Weights of a small transformer language model: a variant of Muon for these matrices.
MLP neurons of a small language model. Each row is named by its layer, matrix (up: input weights) and neuron, and shows model dimensions 128-223. Each number is 50 + 12 x the weight over its row's rms, rounded and kept within 0 to 99.
A block is one neuron, or neurons of one layer that tend to fire together. After each block is what it responds to, as a language model described it from the Wikipedia text at the highest values.

L4.up7:40 46 51 46 67 43 42 54 48 29 62 62 41 49 62 54 33 51 44 28 37 30 47 43 46 54 46 62 56 63 27 51 66 60 57 42 38 44 59 44 45 46 61 57 56 66 73 64 46 78 54 45 41 53 47 48 43 57 43 55 37 42 75 57 35 50 35 58 35 58 55 57 70 37 37 40 60 42 42 56 36 31 49 59 76 47 68 52 42 40 92 49 61 44 64 41
L4.up40:59 43 55 40 51 60 47 44 30 28 47 48 49 55 54 50 55 39 61 48 39 72 35 42 42 49 64 36 61 55 53 50 60 77 58 73 38 37 68 50 44 56 39 28 67 53 49 34 63 63 63 74 48 48 62 62 57 58 50 66 40 59 55 57 34 40 43 43 36 47 78 55 42 64 47 57 71 51 60 35 46 62 44 55 55 38 58 35 42 38 75 53 70 33 72 52
L4.up47:47 30 58 39 51 54 54 38 47 39 59 63 25 26 44 61 45 63 39 55 50 30 56 32 68 50 50 70 37 42 43 60 74 52 64 70 56 59 47 55 55 35 32 46 27 60 37 59 34 57 42 51 38 48 63 28 61 53 35 42 48 39 57 45 44 26 50 33 29 60 60 37 51 55 55 46 68 56 64 35 51 38 49 42 55 50 59 48 35 49 35 65 77 56 58 50
L4.up105:45 56 38 54 64 34 36 44 38 49 54 62 40 34 56 42 32 53 31 62 38 65 54 63 56 63 58 30 71 54 35 51 40 69 64 36 48 32 66 44 71 54 37 63 38 48 52 39 73 69 47 49 49 43 49 53 37 83 48 32 45 47 43 46 50 43 44 46 37 69 51 49 45 54 45 50 61 58 57 49 55 52 48 45 89 61 70 70 37 31 54 65 55 28 52 61
L4.up135:38 60 47 34 67 34 48 38 35 28 51 53 50 62 47 44 60 33 52 36 42 70 43 44 76 43 40 69 54 59 46 51 53 58 71 50 51 53 57 47 17 43 75 69 53 36 57 58 41 56 51 44 49 59 50 37 57 43 49 54 56 47 41 48 50 49 46 47 48 52 51 57 57 47 52 55 40 51 51 41 53 50 30 64 38 66 62 72 70 64 38 40 45 25 44 26
L4.up646:24 47 39 40 46 59 54 52 52 46 35 46 33 33 57 67 57 53 44 69 49 69 66 57 59 55 54 47 53 55 52 40 51 69 48 54 29 57 60 38 57 67 59 48 44 50 55 39 59 52 46 32 51 39 47 40 31 51 63 58 37 44 28 34 63 38 72 46 50 41 33 42 36 54 75 52 43 46 47 40 57 31 42 58 70 55 63 47 41 44 60 54 66 65 51 44
L4.up691:30 51 49 40 68 49 37 56 37 38 42 58 49 38 56 63 48 56 52 34 33 50 46 48 62 54 39 74 61 55 25 54 45 71 47 53 59 48 51 49 48 51 42 46 46 78 63 56 63 62 37 49 65 46 53 44 59 74 66 67 38 44 53 58 42 64 72 31 65 56 57 79 21 48 62 32 57 40 54 50 36 49 46 42 76 47 37 62 50 61 76 52 39 65 61 44
L4.up777:30 49 49 36 53 45 39 49 50 31 34 57 51 38 47 44 62 42 51 58 29 56 54 35 55 83 47 66 29 54 72 54 48 44 50 79 25 57 60 71 54 40 49 33 34 32 66 56 50 59 38 75 66 29 31 47 25 39 69 44 55 24 54 58 48 60 67 46 39 46 66 46 57 90 29 60 63 60 69 59 54 58 30 50 56 81 49 64 33 46 72 46 51 61 60 42
Responds to: Sentence-ending periods and closing quotes after a full sentence, strongest after quotations ending a paragraph, e.g. "...guy like that."

L2.up96:39 49 58 55 54 49 61 59 52 25 57 71 39 50 64 40 53 28 44 61 57 72 31 58 57 63 45 66 36 58 54 55 45 60 70 56 53 30 48 65 42 36 48 68 30 41 43 38 58 72 48 49 87 57 37 48 51 30 49 44 47 43 29 55 54 32 33 25 52 51 72 47 48 51 59 55 28 50 72 49 49 64 59 63 28 42 65 44 62 27 51 48 27 49 49 50
L2.up248:41 56 58 53 47 55 47 30 49 56 47 34 43 35 60 55 54 57 37 80 75 70 37 40 43 43 39 65 40 60 40 58 53 33 52 44 30 75 38 60 36 62 58 30 18 35 55 33 35 66 47 42 66 49 59 47 46 40 59 47 49 43 52 54 48 63 50 50 35 74 46 63 40 44 43 41 49 53 29 51 68 36 52 62 30 37 45 32 33 78 48 47 28 50 58 24
L2.up437:43 57 44 47 46 41 60 59 60 47 42 41 55 48 65 41 53 50 41 51 35 39 56 57 33 69 53 44 50 62 41 53 49 55 37 56 59 49 55 46 53 54 50 35 73 31 47 39 65 58 33 35 39 32 47 42 59 65 47 38 49 56 44 66 65 39 33 50 75 62 49 59 51 48 52 50 33 57 36 46 54 28 58 53 64 35 55 51 42 45 32 36 32 61 39 39
L2.up517:35 63 45 43 36 47 38 55 38 50 34 38 33 71 40 46 55 49 54 77 44 60 53 67 35 67 57 34 39 49 43 34 52 71 36 64 40 35 68 29 53 51 35 44 34 30 50 34 60 55 53 56 64 35 47 61 57 64 52 33 43 75 52 29 51 33 54 54 48 45 43 75 60 51 41 48 32 63 43 71 52 58 29 37 47 49 46 49 48 50 31 48 55 47 47 67
L2.up651:53 48 69 54 56 36 53 47 28 49 35 54 37 42 49 52 33 51 32 44 38 56 34 70 53 53 40 35 46 54 62 42 12 66 17 57 61 44 35 48 60 45 26 43 40 38 39 10 45 64 53 53 54 62 52 40 64 53 71 43 33 64 57 45 66 43 51 47 35 60 45 57 35 58 60 46 50 54 41 58 51 58 60 58 38 41 65 63 46 57 39 51 34 26 32 25
L2.up752:50 49 30 62 43 55 47 49 64 39 48 39 40 49 60 50 38 53 53 35 53 51 50 57 56 37 36 45 29 45 47 45 54 63 38 45 42 47 43 49 78 62 56 48 32 38 38 42 62 83 46 65 45 58 52 49 59 61 40 25 67 23 38 48 44 38 54 57 61 50 38 54 51 62 43 46 51 56 65 47 42 58 41 49 42 43 66 73 55 41 44 49 30 58 62 72
L2.up802:54 47 59 52 44 42 43 56 72 41 57 61 44 42 53 38 59 55 53 50 62 54 54 66 43 70 28 69 62 57 52 34 39 48 51 49 60 36 38 67 48 59 53 21 56 56 66 34 40 54 61 50 47 35 31 44 77 46 31 54 64 57 37 52 70 58 57 41 57 48 29 45 32 50 69 66 38 38 54 57 45 47 44 73 62 41 47 62 00 38 52 52 40 50 62 37
L2.up928:31 37 50 39 28 41 48 56 52 50 37 44 48 52 42 53 65 64 54 27 30 50 53 47 54 55 49 48 46 57 41 56 16 64 58 68 46 35 54 53 65 39 46 57 36 62 38 54 73 34 63 57 61 55 31 60 19 43 58 44 70 65 52 44 58 58 62 48 41 66 46 52 71 44 43 43 71 36 48 54 56 52 50 76 55 46 44 52 57 33 57 45 42 51 41 53
Responds to: Closing == or === markers that end a wiki section heading, as in ==Certifications==, ==Career==, ===Former===, plus occasional table pipes.

L4.up132:55 47 45 51 51 40 43 44 46 29 46 28 58 49 54 55 46 43 42 46 56 79 35 35 51 59 68 68 60 54 44 57 41 60 42 32 48 42 62 34 36 44 55 61 61 37 49 43 53 36 55 37 41 36 46 58 49 76 58 64 74 49 62 59 50 64 54 44 47 51 59 43 35 63 42 58 62 61 39 27 61 36 54 60 57 58 51 31 47 47 46 59 35 81 62 67
L4.up475:72 38 59 47 51 31 47 56 38 25 35 39 31 71 38 79 56 52 42 64 63 71 58 55 45 36 50 61 66 75 59 53 64 51 57 51 74 57 34 51 53 37 37 34 54 54 69 38 68 72 53 61 58 66 35 48 23 44 59 56 56 44 35 26 40 40 68 57 50 44 43 53 49 61 40 59 45 40 52 30 51 28 35 46 53 49 67 47 51 50 46 61 45 58 69 56
L4.up520:48 34 43 46 11 57 57 63 58 57 64 52 63 40 40 50 47 47 67 68 44 36 43 30 53 47 43 68 46 35 60 36 50 46 54 45 28 29 52 51 41 56 67 57 58 43 46 46 40 65 68 41 75 63 62 46 42 40 51 73 48 41 40 58 69 57 61 46 45 58 56 51 35 51 58 60 78 56 63 31 54 83 49 73 48 57 55 34 39 36 76 64 43 34 47 42
L4.up635:33 67 42 48 53 71 56 62 26 40 55 49 27 67 63 43 36 50 50 31 52 44 62 36 49 59 61 43 52 51 39 66 67 44 62 72 29 32 67 52 27 61 47 53 48 37 31 74 53 68 55 49 54 62 56 29 42 39 64 62 49 39 36 58 43 51 61 37 92 38 45 48 45 35 47 52 61 52 54 68 49 57 54 40 33 53 62 58 51 31 63 43 47 51 55 42
L4.up720:44 62 58 59 48 50 61 53 49 48 57 39 44 57 50 54 36 65 67 53 61 73 50 45 45 66 39 60 54 41 42 37 77 36 30 55 40 52 53 69 53 57 40 77 48 39 50 42 37 38 51 60 44 48 37 52 57 46 54 68 34 47 34 42 50 65 63 50 60 36 53 41 33 62 44 59 49 49 38 35 54 69 63 59 32 44 44 51 55 29 84 58 55 68 41 60
L4.up788:44 51 49 37 60 51 32 48 36 46 44 61 64 59 59 58 42 55 62 22 61 41 29 57 51 54 61 68 45 72 44 51 50 57 55 64 35 29 45 58 40 62 35 45 43 50 49 42 47 42 57 41 55 27 35 59 37 32 50 36 56 67 45 52 31 53 46 56 67 50 62 35 58 34 35 52 61 38 79 46 41 45 51 65 61 47 44 63 62 51 61 41 60 46 63 34
L4.up943:42 53 44 50 47 52 57 66 54 51 48 40 46 50 63 51 66 40 47 61 50 69 52 58 59 50 33 50 34 34 50 52 58 88 51 24 69 52 52 72 61 43 50 60 69 46 55 60 58 43 62 54 52 19 45 40 54 59 66 58 33 51 40 46 48 56 42 50 57 80 64 76 58 81 40 57 36 61 42 47 44 47 63 69 24 40 55 53 65 48 52 41 44 62 64 39
L4.up1013:64 44 34 50 43 35 54 59 39 66 23 71 67 54 62 51 60 40 62 28 58 36 37 55 63 35 40 71 57 51 62 44 53 58 45 49 51 59 39 47 56 48 53 31 35 44 57 46 46 46 48 64 67 30 36 41 54 24 57 45 45 58 52 49 55 49 53 64 63 42 43 52 56 30 56 46 63 62 24 54 66 52 47 60 48 51 36 76 42 34 65 54 53 57 64 46
Responds to: Fires on the pipe separator after the first header cell of wiki tables (No. |, Pos |), and on mid-word fragments like us-u-ally, res-p-onsible.

L6.up955:33 63 47 63 57 46 72 46 38 32 69 52 57 37 36 49 30 50 43 35 41 84 44 42 59 44 54 70 46 46 46 40 49 74 67 45 58 36 59 33 60 64 56 63 51 38 48 66 50 67 43 49 62 40 57 33 50 56 42 53 58 51 66 63 39 51 45 71 38 49 50 66 50 33 37 69 54 40 58 50 48 63 54 46 78 57 56 61 44 48 60 62 49 41 30 74
Responds to: Sentence-final periods and colons closing a clause or paragraph, plus final table-cell pipes and separator dashes, e.g. "building." or "declared:".

L2.up304:55 33 51 71 66 50 46 49 31 23 55 48 67 52 65 51 32 63 47 43 48 48 45 52 73 60 40 51 54 47 52 52 61 67 43 38 38 71 66 50 60 54 69 87 64 53 43 51 49 40 36 71 34 37 39 55 54 29 59 44 64 72 36 41 56 64 32 71 35 47 61 45 50 76 46 58 63 36 22 54 35 46 51 45 37 58 61 57 61 58 50 48 57 46 51 28
L2.up309:39 59 67 54 61 53 65 55 25 37 46 26 33 49 63 41 23 66 47 21 35 33 65 33 50 50 51 65 53 40 67 39 62 60 36 35 40 51 45 57 60 73 54 55 55 70 56 50 57 54 58 76 56 71 51 53 37 43 53 51 60 42 52 38 32 63 55 65 49 31 50 46 49 61 70 78 58 33 44 48 40 65 45 62 48 49 34 59 73 30 70 55 50 60 41 27
L2.up492:28 48 54 63 67 39 47 44 62 48 50 44 71 63 44 48 58 35 64 48 57 46 44 43 44 55 41 33 62 52 44 56 41 79 59 37 47 62 50 33 60 46 78 47 34 33 68 39 59 56 42 49 56 26 55 42 31 52 47 49 61 61 29 42 41 56 59 54 39 83 33 61 53 37 64 37 45 43 39 74 70 49 61 40 49 53 42 60 58 51 68 54 43 46 57 45
L2.up657:14 50 50 45 52 49 70 39 49 52 33 43 47 21 60 55 56 72 55 45 52 47 68 32 41 66 57 67 45 55 39 39 36 49 60 60 55 55 44 50 56 34 44 62 55 43 54 45 79 50 56 48 54 55 49 36 33 44 51 41 51 58 61 51 35 21 72 51 54 73 32 51 58 76 67 46 43 67 62 48 67 64 39 77 53 71 67 48 38 57 44 47 64 54 48 52
L2.up704:25 42 52 46 69 55 38 39 47 36 48 29 63 60 59 54 61 35 47 57 69 48 53 54 50 52 62 61 40 40 57 68 57 54 51 43 48 51 68 50 53 55 51 61 54 66 59 43 52 58 33 46 39 44 65 31 26 35 56 35 57 45 76 50 58 56 58 61 58 55 31 66 55 53 40 78 48 25 29 67 47 33 37 85 49 57 60 53 53 78 49 31 38 50 86 61
L2.up706:54 41 35 48 35 50 70 60 49 37 46 15 38 70 63 49 35 60 61 55 59 34 50 69 55 40 78 49 80 53 78 44 48 57 29 41 62 35 59 54 49 58 51 50 38 50 47 42 85 57 47 57 37 62 31 56 36 43 78 42 64 50 51 54 34 40 64 80 61 71 46 43 42 53 58 61 48 52 50 62 42 66 36 68 49 61 53 53 50 52 55 62 77 53 52 60
L2.up792:39 42 55 62 71 48 56 43 70 44 46 64 60 68 65 51 43 51 42 48 44 48 57 59 70 64 57 68 64 59 44 33 17 49 64 41 43 45 46 52 40 65 70 62 49 44 39 41 49 64 40 51 47 66 43 59 44 38 34 46 55 51 38 52 27 41 52 63 36 68 41 54 34 41 62 36 71 40 42 48 41 53 34 48 51 55 52 47 70 59 37 46 30 62 60 51
L2.up813:38 46 60 31 48 39 42 49 39 41 38 42 41 54 40 33 60 34 76 58 52 56 48 47 41 57 45 39 73 37 52 54 46 61 50 49 54 68 71 43 51 53 82 62 57 22 42 42 54 49 42 48 47 33 46 47 57 50 53 58 21 53 26 46 67 76 41 69 35 57 39 47 42 40 38 49 32 58 70 43 56 55 64 59 57 41 35 74 28 25 50 49 51 58 66 39
Responds to: Pipe separators between column headings in a markdown table's header row, e.g. after Pld | W | D, Title | Length, often closing the row; occasionally word pieces or colons.

L6.up420:73 20 42 68 44 44 45 78 63 35 47 53 54 59 52 33 59 33 55 36 59 43 32 57 45 59 61 57 61 26 50 62 60 38 41 38 44 51 34 45 53 54 52 33 52 58 52 44 34 65 41 50 44 42 36 50 39 61 47 45 53 46 50 68 48 34 75 44 38 53 44 61 51 57 42 68 69 57 59 63 46 62 35 55 48 43 55 36 86 44 52 53 53 40 73 33
Responds to: Subject pronouns just before their verb, especially I before 'm in quoted song titles (It, you, he), plus | and / separators in tables.

L2.up188:38 44 45 39 42 50 55 33 38 44 57 55 37 46 47 62 77 62 28 57 57 70 55 45 38 59 76 53 64 53 69 54 44 49 59 22 73 44 63 19 57 47 54 31 61 47 38 54 63 46 49 50 53 45 41 29 55 47 52 34 61 51 55 31 47 53 66 53 48 64 62 45 42 51 40 64 41 44 42 48 53 51 69 60 42 42 46 50 60 56 59 48 39 36 46 55
L2.up311:37 54 28 50 49 61 53 45 25 60 48 48 46 50 48 55 62 59 52 54 58 34 53 39 37 53 39 50 73 49 46 34 48 41 39 51 67 44 62 43 45 48 58 49 37 54 41 36 49 73 59 54 50 49 35 53 49 41 40 67 41 48 34 46 39 32 58 47 44 34 61 65 66 51 52 29 50 27 63 40 63 55 46 62 41 53 49 65 64 48 65 59 53 49 65 56
L2.up422:49 57 73 43 38 55 60 45 51 45 46 57 47 58 49 40 45 57 33 52 35 50 52 44 52 76 45 51 46 42 45 43 49 43 43 35 45 51 72 45 71 58 43 31 36 57 55 30 47 61 44 54 52 48 43 29 48 68 77 46 72 45 48 49 65 57 44 68 37 27 55 51 32 50 78 62 33 23 57 53 60 62 59 52 39 67 55 19 37 45 44 35 57 55 30 58
L2.up514:56 23 30 53 52 56 64 32 49 45 51 26 51 50 54 77 52 56 55 47 60 37 29 54 36 56 61 50 57 62 57 41 44 45 52 58 40 50 71 36 52 51 52 61 27 82 44 37 60 46 55 58 36 22 64 62 51 63 58 32 46 71 74 51 47 64 54 52 44 45 68 45 49 86 71 27 47 48 59 43 40 62 55 63 38 37 64 48 63 34 66 29 55 46 53 47
L2.up576:72 16 42 50 37 47 65 53 42 58 27 40 37 61 50 49 47 50 52 44 40 51 37 60 26 57 25 45 65 39 54 28 68 76 34 41 48 48 61 56 34 48 70 68 52 41 41 62 76 32 44 55 59 43 71 69 47 41 46 55 70 48 60 72 38 47 60 38 40 54 46 62 49 59 63 69 68 45 38 56 52 49 58 46 60 49 54 65 39 31 47 45 54 47 53 56
L2.up819:30 46 18 52 39 62 57 47 47 77 63 31 46 60 41 37 41 68 72 58 45 44 52 41 36 60 42 31 48 59 49 57 50 42 49 35 44 47 37 41 63 40 45 41 58 38 32 52 51 44 41 41 42 60 49 48 32 45 62 44 59 45 61 57 46 50 47 40 54 54 38 50 17 37 62 63 58 33 56 43 51 62 64 55 54 57 53 64 59 39 44 57 49 21 64 41
L2.up858:38 57 55 45 42 48 60 48 62 61 49 58 54 56 53 41 59 57 76 40 45 40 46 51 38 53 39 58 36 50 42 34 56 65 53 60 29 31 51 47 61 63 84 49 55 63 32 36 59 41 54 47 45 56 57 60 58 43 32 49 60 51 45 60 15 58 51 60 43 35 51 33 33 58 36 54 43 57 52 28 51 56 47 76 41 49 38 66 41 76 53 63 58 41 59 60
L2.up900:63 55 76 42 52 46 75 42 26 49 36 50 45 58 46 30 35 36 46 62 55 24 41 33 53 42 65 33 54 36 44 51 50 62 72 58 52 66 59 54 27 37 50 48 67 50 39 49 65 47 46 73 37 35 52 55 37 46 37 65 54 20 71 58 46 74 55 65 50 55 42 58 50 55 26 59 65 48 51 62 34 47 43 52 57 71 39 39 59 47 42 62 61 47 67 63
Responds to: Second word-piece of a common word split after a two-letter opening like co-, mi-, po-, Ho-, as in co|usin, co|uple, mi|d, Hu|man.

L6.up648:44 36 72 53 45 51 58 12 43 65 29 53 57 44 40 49 58 43 71 70 49 47 29 23 45 50 43 55 26 55 47 34 54 41 56 62 62 37 57 37 52 56 41 37 57 61 53 78 51 64 59 34 55 47 53 41 46 49 69 37 47 60 54 27 54 45 42 48 54 57 51 66 54 59 23 54 39 50 65 63 34 42 38 59 38 65 60 62 68 48 36 33 51 44 28 41
Responds to: Word-internal pieces right after a fragment ending in "o", especially the "pro" prefix, as in pro|p|elled, Pro|vi|nce, O|th|er.

L2.up269:45 66 54 65 68 59 59 35 65 36 54 57 41 70 47 39 45 37 70 54 45 70 55 61 55 41 58 51 53 50 49 39 47 59 57 56 49 57 57 49 46 54 57 53 50 21 49 44 37 42 44 43 71 23 47 36 56 58 72 48 31 75 51 55 58 51 60 40 41 47 39 41 50 40 57 53 39 48 77 63 73 45 50 43 47 57 65 51 57 44 62 59 31 53 49 26
L2.up302:50 48 61 54 41 73 50 47 50 45 46 56 37 36 47 69 60 56 41 60 45 44 49 45 64 46 43 30 48 62 48 69 59 42 61 69 33 61 53 30 44 62 29 52 53 81 47 38 50 79 39 52 42 58 50 39 54 41 66 34 40 41 62 56 37 62 41 51 34 66 71 60 53 60 56 42 45 46 45 42 56 45 58 50 78 50 52 78 52 62 45 32 57 62 67 52
L2.up418:63 55 77 72 68 46 46 43 52 46 44 50 40 45 37 58 61 50 34 60 42 51 57 66 55 50 47 47 49 57 69 36 41 44 55 80 29 58 48 53 50 43 49 78 48 44 39 35 50 81 29 51 55 16 24 52 53 53 55 44 41 43 57 49 48 38 43 45 51 74 60 70 60 29 62 53 38 47 21 63 53 57 47 40 56 59 50 39 60 49 55 37 40 58 95 45
L2.up545:54 54 39 49 33 53 39 43 21 65 46 50 50 38 45 50 81 36 51 45 46 66 37 56 39 50 41 76 37 43 44 59 53 36 62 64 50 54 77 47 65 57 70 62 44 65 61 46 52 46 29 39 40 48 58 24 38 61 52 52 52 56 40 52 55 57 49 35 58 76 48 62 26 52 40 53 60 52 21 53 35 54 45 38 90 69 40 59 26 29 40 47 50 62 49 48
L2.up614:43 64 35 49 46 60 64 34 55 24 45 57 35 70 63 31 63 38 32 51 47 49 70 79 49 42 40 41 79 34 45 65 56 52 48 47 54 40 57 60 42 50 46 52 70 42 70 44 40 49 78 59 30 42 36 58 31 57 52 55 47 62 44 38 58 61 52 36 52 62 47 63 47 58 41 54 58 53 65 25 77 57 36 55 69 43 37 60 51 35 33 52 32 38 55 42
L2.up725:54 74 45 46 36 63 62 47 42 53 46 56 37 56 53 53 35 53 58 60 80 47 32 55 51 56 45 42 62 64 56 59 57 70 65 63 48 56 63 42 54 49 62 38 36 52 57 57 72 38 45 47 59 65 55 50 36 54 42 39 35 48 38 43 50 29 58 47 44 69 39 37 38 52 47 57 37 54 62 51 81 40 44 52 73 53 73 53 54 22 68 50 49 61 32 47
L2.up910:49 42 52 51 47 50 62 81 75 37 42 57 53 58 42 43 48 44 51 38 60 84 46 75 55 50 57 39 52 41 38 41 36 46 59 54 50 41 51 49 55 44 57 06 36 69 47 44 53 54 39 61 31 53 35 41 42 50 50 28 38 66 58 49 60 47 71 26 50 54 38 39 44 41 38 44 43 53 51 49 69 36 53 37 49 57 56 38 44 35 58 72 48 45 45 40
L2.up918:48 57 40 52 41 63 53 46 41 44 70 61 46 45 59 49 54 53 46 51 31 50 39 42 50 66 36 48 93 57 28 57 48 56 61 49 43 63 42 37 72 51 56 34 32 71 63 67 49 53 43 34 50 25 51 66 43 62 53 48 34 59 63 46 34 65 61 52 45 87 41 70 40 42 48 45 56 45 57 38 71 50 56 44 73 65 63 50 50 51 56 50 54 58 48 54
Responds to: Tokens that close a sentence, quotation or list item: closing quote marks, final periods, and line breaks after a finished entry or paragraph.

L4.up30:57 55 33 35 61 52 67 46 47 49 39 52 26 61 46 47 48 73 64 57 60 64 36 68 45 82 46 55 53 62 33 53 70 51 49 61 47 42 24 40 52 41 52 48 40 40 58 51 53 61 47 28 48 47 72 58 49 40 61 56 54 55 37 55 46 61 46 75 46 66 32 51 30 51 39 60 51 37 62 32 45 43 28 52 70 58 63 25 31 65 31 40 57 66 44 49
L4.up112:15 39 40 46 41 61 40 67 56 42 52 35 41 35 56 52 68 49 55 43 60 59 56 70 89 52 47 41 57 73 61 52 59 51 68 72 52 61 43 29 50 51 50 59 36 25 50 46 22 61 50 48 40 46 35 49 57 31 51 49 51 67 53 50 46 46 53 50 41 43 61 44 54 59 52 57 49 58 39 66 40 52 55 58 53 60 54 36 52 58 50 27 36 42 64 55
L4.up171:40 69 53 55 49 43 52 51 42 36 44 55 39 34 51 29 52 42 65 50 45 32 43 51 32 27 61 60 65 49 46 60 29 52 42 45 55 54 41 51 36 39 56 46 52 47 54 63 48 79 54 41 61 37 52 73 35 46 20 51 68 61 54 56 39 42 52 26 21 49 38 64 40 58 34 47 27 63 57 61 37 57 45 53 82 36 74 40 61 47 63 65 46 34 61 56
L4.up257:54 32 39 36 19 43 40 52 44 48 61 58 49 41 38 34 46 52 53 53 61 63 56 33 39 50 35 53 41 69 49 52 44 41 51 38 51 33 51 68 46 46 54 34 39 76 57 76 57 48 79 44 63 23 48 33 52 40 39 43 53 58 41 39 55 64 51 28 39 65 51 70 32 48 56 52 27 61 42 52 40 48 53 46 65 67 58 65 47 32 73 61 41 47 43 48
L4.up335:44 59 54 62 39 39 48 38 40 52 56 55 41 65 62 47 27 41 45 54 45 56 50 92 54 45 51 42 34 69 54 50 47 51 43 70 55 29 76 36 44 56 25 36 57 51 57 40 78 69 43 41 58 37 66 58 57 64 72 63 40 45 59 75 32 22 73 39 50 47 39 28 37 62 52 48 61 60 55 69 58 40 60 55 91 48 58 39 51 54 56 58 41 50 50 49
L4.up386:51 53 47 56 48 32 73 45 46 48 55 52 26 58 49 26 64 54 49 62 52 67 47 63 42 54 69 56 53 55 59 47 43 36 39 45 32 68 45 50 59 67 40 46 45 58 69 47 56 77 47 34 51 48 60 44 28 20 61 64 50 81 69 46 55 47 57 52 65 39 51 28 45 46 49 59 40 58 52 48 57 44 43 44 62 38 54 48 65 49 45 41 61 48 48 62
L4.up505:48 56 43 43 53 31 58 46 55 62 39 62 54 52 58 33 56 59 58 58 70 36 43 62 41 61 52 31 64 67 54 47 44 39 51 63 46 64 50 68 54 59 48 63 40 33 38 47 70 62 36 49 68 45 69 21 40 42 38 54 58 42 60 56 46 49 34 33 50 35 49 58 51 52 52 43 41 52 41 63 80 43 51 45 49 51 46 34 71 00 67 54 53 37 55 59
L4.up851:39 28 73 46 52 45 34 41 69 50 45 54 50 35 48 51 55 48 38 58 36 43 65 39 50 73 58 61 44 70 45 48 44 56 64 56 65 67 58 50 50 41 65 57 50 64 40 28 41 49 50 29 56 35 50 57 56 51 57 63 56 77 40 43 69 48 66 56 45 58 26 48 36 63 27 44 59 47 55 70 48 43 68 67 53 56 44 51 45 67 54 64 58 52 55 63
Responds to: Closing == or === markers ending wiki section headings such as ==Background== or ===Second round===, plus middle word pieces like de-c-lared and fa-c-ilities.

L6.up241:51 40 61 31 58 47 44 69 67 28 60 68 51 51 63 58 29 43 45 49 47 55 56 62 47 68 48 37 69 52 57 72 47 62 38 58 49 51 72 47 48 63 31 49 37 34 34 31 39 78 20 33 40 61 56 61 42 45 30 51 55 44 43 52 52 48 44 48 68 58 40 45 44 73 39 50 67 37 42 61 37 39 53 43 41 36 45 53 71 55 45 32 40 57 37 43
Responds to: Closing == or === that ends a Wikipedia section heading, as in "==Filmography==" or "== Personal life ==", plus weaker hits on word-completing pieces like litre-s, e-con-omic, Pe-op-le.

L4.up65:42 44 44 42 28 37 37 46 52 59 53 51 53 48 31 71 47 47 58 31 52 40 15 43 29 44 49 40 55 47 50 38 46 48 49 49 40 35 30 45 48 57 41 44 55 50 69 61 59 40 70 58 48 34 43 45 44 48 48 52 63 51 34 48 66 43 64 43 61 38 49 73 57 59 46 65 39 31 53 45 45 40 68 71 58 40 41 41 61 34 51 48 61 56 51 54
L4.up160:57 79 57 54 45 67 46 46 69 55 60 45 46 49 46 62 57 52 65 61 32 37 34 64 40 33 57 50 66 36 60 37 42 53 64 49 50 31 57 43 45 47 58 64 64 43 61 63 66 45 71 56 54 66 59 33 48 25 34 58 71 52 48 36 53 51 57 48 53 39 35 44 35 38 53 70 48 47 40 48 38 75 32 37 25 43 41 57 44 52 38 28 45 31 46 64
L4.up254:57 41 59 73 23 44 60 46 60 63 59 53 63 43 69 66 52 72 57 52 50 40 48 55 53 69 51 58 50 47 54 48 41 45 23 38 42 45 55 53 52 56 29 61 62 26 65 43 59 31 52 55 70 38 52 34 36 25 27 72 43 28 35 50 51 28 71 44 45 43 34 47 40 33 50 45 49 42 44 45 35 66 66 67 54 39 31 70 31 63 36 60 46 67 52 62
L4.up423:51 43 41 67 52 43 53 58 38 37 48 30 67 74 50 57 61 28 36 44 49 65 47 43 43 42 72 46 49 56 41 61 11 64 63 77 61 47 67 51 60 49 44 58 47 47 31 59 63 64 43 47 54 48 60 54 43 43 51 71 59 25 64 43 54 40 40 49 44 51 48 55 53 52 43 66 47 54 38 26 50 51 57 58 37 45 43 56 31 53 25 40 47 35 51 70
L4.up679:50 48 69 47 59 67 45 46 54 36 24 53 61 56 60 57 56 55 58 62 50 40 56 55 58 52 53 50 33 51 65 43 55 45 51 85 67 52 60 31 42 61 78 65 34 41 51 67 58 42 40 50 30 35 46 63 33 65 58 56 53 47 86 48 51 60 58 45 35 56 52 69 47 64 51 64 39 66 53 53 71 52 60 34 37 49 52 56 39 46 26 59 31 49 29 60
L4.up706:71 46 63 72 55 25 75 54 36 46 68 59 50 47 65 57 43 54 37 30 44 53 35 59 39 39 48 49 55 64 60 58 30 43 49 56 48 53 73 47 49 52 44 43 55 50 65 49 43 52 35 23 59 47 45 62 38 58 50 65 67 19 56 53 44 49 36 47 53 57 39 78 44 58 58 63 57 59 38 45 53 39 58 62 37 25 53 55 43 53 48 46 12 47 75 71
L4.up821:45 63 59 45 53 62 35 48 48 57 51 53 30 36 53 41 42 61 44 55 45 38 44 39 59 56 71 27 35 46 63 55 39 70 71 45 46 31 56 63 18 49 63 71 59 52 52 43 74 57 56 53 36 48 50 42 22 58 54 55 67 54 56 42 58 49 49 57 54 41 31 30 49 76 31 29 47 34 58 60 68 42 63 47 45 40 45 42 47 49 39 47 46 55 41 54
L4.up904:32 45 55 58 76 52 53 50 50 39 47 68 67 63 51 43 53 34 37 46 31 60 58 44 71 30 66 72 51 45 38 57 53 43 51 81 50 62 62 63 53 50 58 48 42 52 49 56 65 49 40 47 33 59 68 38 61 30 55 36 58 76 46 54 37 45 39 61 42 43 37 69 47 44 58 41 58 30 59 56 36 61 41 48 67 24 53 53 43 45 20 39 37 39 43 68
Responds to: Second or middle word-piece inside a word split into pieces, often after a short prefix, e.g. mi|s|take, he|at, mi|li|tants, pro|ce|eds.